Part of a small language model's weights: MLP 1024 tanh GELU.
MLP neurons of a small language model. Each row is named by its layer, matrix (up: input weights) and neuron, and shows model dimensions 48-143. Each number is 128 + 32 x the weight over its row's rms, rounded and kept within 0 to 255.
After each neuron's rows, "fires in" lists the words (lower case) most often at its 100 highest values on Wikipedia text that the model never trained on.

L4.up415 [121 107 120 108 103  75 235 146 102 159 132 134 105 129 168  98 174 113 142 102  99 154 136 145  83 188 112 137  79 106 137 184 146 104 139 160 156 154 133 128 142 115 103  71 196 228 116 126 161 127 127 137 123 121 103 148 125 160 186 113 161 150  59 105  55 126 118 110  39 119 126  77 120  97 151 167  89 122 196 110 140 179 127  98 122  97 134 119  89 153 167 154 128 128 119 177]
fires in: "after", "there", "by", "following", "during", "however"

L3.up152 [140 118 142 165 156 102 160 118 197  70 129 131  98 143 136 137  65 158 138 131 161 201  88 139 171 144  88 125 125  78 148 146  96  83 141 107 130  61 150 113 128 129 148  74 134 118 122  81  99 159 118 108 126  97  68 157 111 111 113 126 137 133  99 150 163  87 131 128 137  85 161 120 138 191 137 129 106 144  95 134 128  61 134 155  68 164 150 107 131 115 139 142 106 122 149 147]
fires in: "of", "for", "day", "industrial", "communist"

L3.up986 [192  87 134 170  81 148 109 155  89 141 136  90  89 170 137  92 117  43 125  75 100 165  85 177 114 137 170 116 102 107 114 143 102 156  74 108 159 132 101 100 103 110 131 135 124  86 158 103 125 128  82 138  87 152  73 105 133 160 122  96  99 163 113 130 113 113 161  92  38 184 128 140 152 146 153 131 175  88 157 147 174 102 122  96 121 213 140  59 117 131 113  69 123 136  91 145]
fires in: "place", "year", "third", "first", "league", "four"

L5.up673 [149 132 169 106 105 116 182 147 131  61 160  92 149  93 106  94 190  97 193 126 144 158 138 146 113 132 125 183 108 131 106 102 135 112 136 182 150 114 122 131 151  96 146  59 170 126 136 145 154 110 133 146 134 142  67 152 149 169 209 168 109 155 108 102  95 177 144 145  45 136 123 142 146  92 106 120 121 137 214 157 168 158  98 111 131 113 148 137 119 103 149 146 116 134 108 111]
fires in: "at", "after", "during", "with", "did"

L5.up216 [105  39  66 141  19 166 186 172 135 128 103 163 123 119 140 134 151 166 119 116 101 113 113 119 126 101 116 138  96 120 124 164 107 127 114 116 133  96 118 157 135 118  88  66 150 165 125 139 153 141 122 137 119 169 103 179 141 142 103 114 154  90  58  97 102 145  61 126 127 159  94  99 164 118 121 175 109 139 167 123 148 130 131 103 132 101 114  85 124 154 148 125 104 139 123 137]
fires in: "after", "later", "however", "before", "as", "july"

L4.up485 [111 125 167 124 155 106 154 135  92  64 114  95  96 173 147 167  85 160 154 124 107 170 102 138 179 106  70 143 150 148 144 128 128 124 119 118 126  99 123 158 180  72 173 133  64 119 127 167  61 148  25 104 121 151  90  82 150 139 159 114 158  86 153  74 154  49 111  74 104  79 147 151 121 149 136 176 108 130 134 130 154 125 132 184  93 161 135 152 161 125 158 175 121 129 154 120]
fires in: "minister", "vice", "committee", "county", "appointed"

L5.up393 [211 133 146 132 144 147 143 151 200  56 101 139 135 196 118 158 130  96 163  86 122 161 120 150 160 124  92  87 156 182 137 126 158  98 127  90  60  61 115 132 130 136 114 150 130 107 143 150  76 104 123 114 108  81  92 120  84 126 126 133 155 202 121 103 114 118 122 102  72 124 108 117 123 157 102 114 132 109 141 146 182 168 191 136 111  87 109 129 102 174 126 130 121 195 132 128]
fires in: "gold", "written", "wrote", "witte", "fleet"

L2.up104 [155 104 144  82  57 116 121 144 107 109 125 102 105 146 141  92 140  97 102 107 144 174  88 112  72 160 112 164  84 136 168  82 182 165 145 138 157  96  78 122 133 149 130 104 152 122 142  81 151 155 177 126 135 126 118 179 171 153  77  94 118 157 150 119 121 170 132 118 102 108 112 128 165 115 114 124 160 119 132 133 180 111  50 107 117 115  95 103 172 113 155  81 215 141  92 112]
fires in: "high", "new", "records", "highway", "highly", "secretary"

L5.up503 [169  60 132 189 124 132 134 170 129 128 129 138 135 132 140 104 109 130 146 119 116 116 133  92 102 100 137 161 155 145 100 130 186 103  68 151 164 144 115 119 138 136 108  56 139 192 138 107 120 157 116 140 112 210 150 145 122 147 136 124 157 134 145 113  77 168 124  71 134 135 167 109 139 144 158 134 173 124 114  69 154 116 139 147 141 122 121  75 120 180 141 111  64 142 110 106]
fires in: "at", "families"

L2.up234 [126 162 126 112  86 154 174 112 163  45 124 117 158 114 151 107 146  79 134 135  81 161 146 151 133  91 106 153  29 121 144  99 138 130  85 115 177  87 129 127 128 157 133 133 146 116 110 102 102 162  71 144  88 233 125 129  96 201 136 133  93 179 170 142 129  93 181  74 108 139 165 148  99 128 136 107 130 111 145 123 155 153 145 163 126 176 142 101  82 135  97 123  84 150 115 139]
fires in: "round", "football", "basketball", "hockey", "footballer", "player"

L4.up180 [150 163 127 117 122 102 119 144  94  80  96 191  65 123 149 202 109 141 137 112 123 142  78 115 150 152  46 104 130  47 120 151 218 139 103 122 143 141 121 155 140 123 136 168 149 166 126 143 101 148 101 160 162  78 153  95  77 183 104 132 111 123 113 136  62  89 105 103 154 159  84 134 158 107 135 170 120 126 105 153 145 187 118 121 136 157 146  91 157 168 144 130  79 142 169 154]
fires in: "world", "medal", "women", "woman", "roman", "japanese"

L2.up438 [156 109 175  79  57 136 132 145 111 116 130 144 153 126 146 155  72 181 116 143 100 132 164 132 147 170  57 125 128 131 166 144  74 139 127 138 124 182 106 125 115 132 100 117  75 168 128 102  94 163 182 128 153  93 144 120 181 161 137 116 171 154  78 110 141 151 101 117  97 139 126 134 142 109 138  94 126 179  91 104 144 143 147 132 123 100 131 124 171 120  98  91 131 121 135 124]
fires in: "no", "early", "known", "popular", "short", "written"

L5.up943 [143 129 160 134 112 122 106 148 183 103 124  56 123 159 144 123  78 125 136 125  92 108  90 179 149 142  91 159 138 108 113 170 125 178  97 135  90 131 110 125  86 136 115 150  97 126 164 135  98 198 153 171 169 117 123 110 105 101 126 104 104 149 121 143 127 118 130  95 102 134 103 148 151 155 184 117 119 122 139 171 138  89 122 156 168 131  94 104 150 106 106 103 106 143 127 124]
fires in: "new", "cup", "the", "television", "total", "its"

L5.up291 [147 115 164 188 110  85 150 121 132 149 137 163 105  74 105 169 112 153 168  90 109 144  64 110 196  70 150 157 118  84  86 137 110 124 129 145 208 110 102  92 117 128 178 143  95 183 118 112 170 103 205 135  95 135 129 106 154  69 155 120 138 135 106 146 117  84 152 148 158 106 142  92 143 148 150 120 118 138 140  35 106 117 161 124  63 173  85 122 146 100 165 161 123 120 117  86]
fires in: "and", "or", "arab", "al"

L5.up832 [157 151 157 115 117 136  81 106 151 150  91 189 143 120 150 153 139 167 127  93  83 113  96 162 143 109 125 165 126 124 218 136 111 142 110  92 181 150 137 116 109 109 114 204  79 160 117 108 162 108  87 151  80 180 138 119 116 167 178 169 111 137 133 153  71 189 115  94 145 105 186 147 138 109 136 141  95 119 159  82 170 171 145 152 132  98 112 117 130 130  96 120  79 136  72 105]
fires in: "fra", "higher", "ita", "figure", "usa", "instrumental"

L4.up923 [156 162 144 183 147  78 211 144 138 106 113  88 121 100 100 103 135 162 126  84 118 108 144 115 129 125 151  87 103 168 141 165 158 146 111 128 111 123 128 102 154 126 125  49 156 150 151 100 101 145  85 132 100 102  88 107 190 172 139 120 141 104 131 136 106 117 120 128 142 124 106 133  93 126 109 122 139 116 122 112 101 132  48 188 111 143 185 136  90 135 157 179 146 167 141 114]
fires in: "minister", "liberal", "committee", "governor", "representatives"

L3.up976 [135 146 168 100 111  72  84 111 182 100 122  74  79 127 126 112 148 169 113 122  98  62 130 144 116 153 152 222 134 130 139  58 157 158 159 116 133 154 112 128 116  93 121 154 111 126 169 125 220 163 165 143 115 150 116 150 151  98 137 124 163 104 133 124 124 138 132 136 156 114  98 113 177 193  99 124  89 139 184 150 149  95  56 204 122 144 164 145 149 110 116 126 150 112 119 194]
fires in: "the", "on", "total", "there", "no", "this"

L3.up564 [182 150 195 100  57 163 110 136 135  78 149 170 130  96  67  99  81 134 138 110  96 121 113 174 137 173 115 131 132 135 122 133  95 141 104  97 143 166 175 109 125 106 129 153  70  95 126  70 134 173 135 159 141 184  94  80 147 184 133 131  66 162 173 110 115 120 123  60  92 107 164 165 127 115 123 186 158  86  76 119 126 151 125 118 132 181 165 123 116 100 126 114 111 140 119 185]
fires in: "medal", "the", "first", "third", "second", "world"

L2.up905 [171 185 123 119 120 117 157 144 167 149 164 100  74 101 110 110 106 105 126 108 159 126 117  56 195 122 163 124 113 132 190 150 154 107 110 110 188 146 109 116 118  89 110 116 165 215 121 134 121 165 113 119  59 180 130 213  93 159 138  95 130 107 110 166 208 149 109  96  82 138  98 141 145 218 137 106 126 134 158 157 184 197 104 145 115  92 132 135 131 141 152 117  84 133 134 122]
fires in: "under", "high", "water", "highly", "power", "near"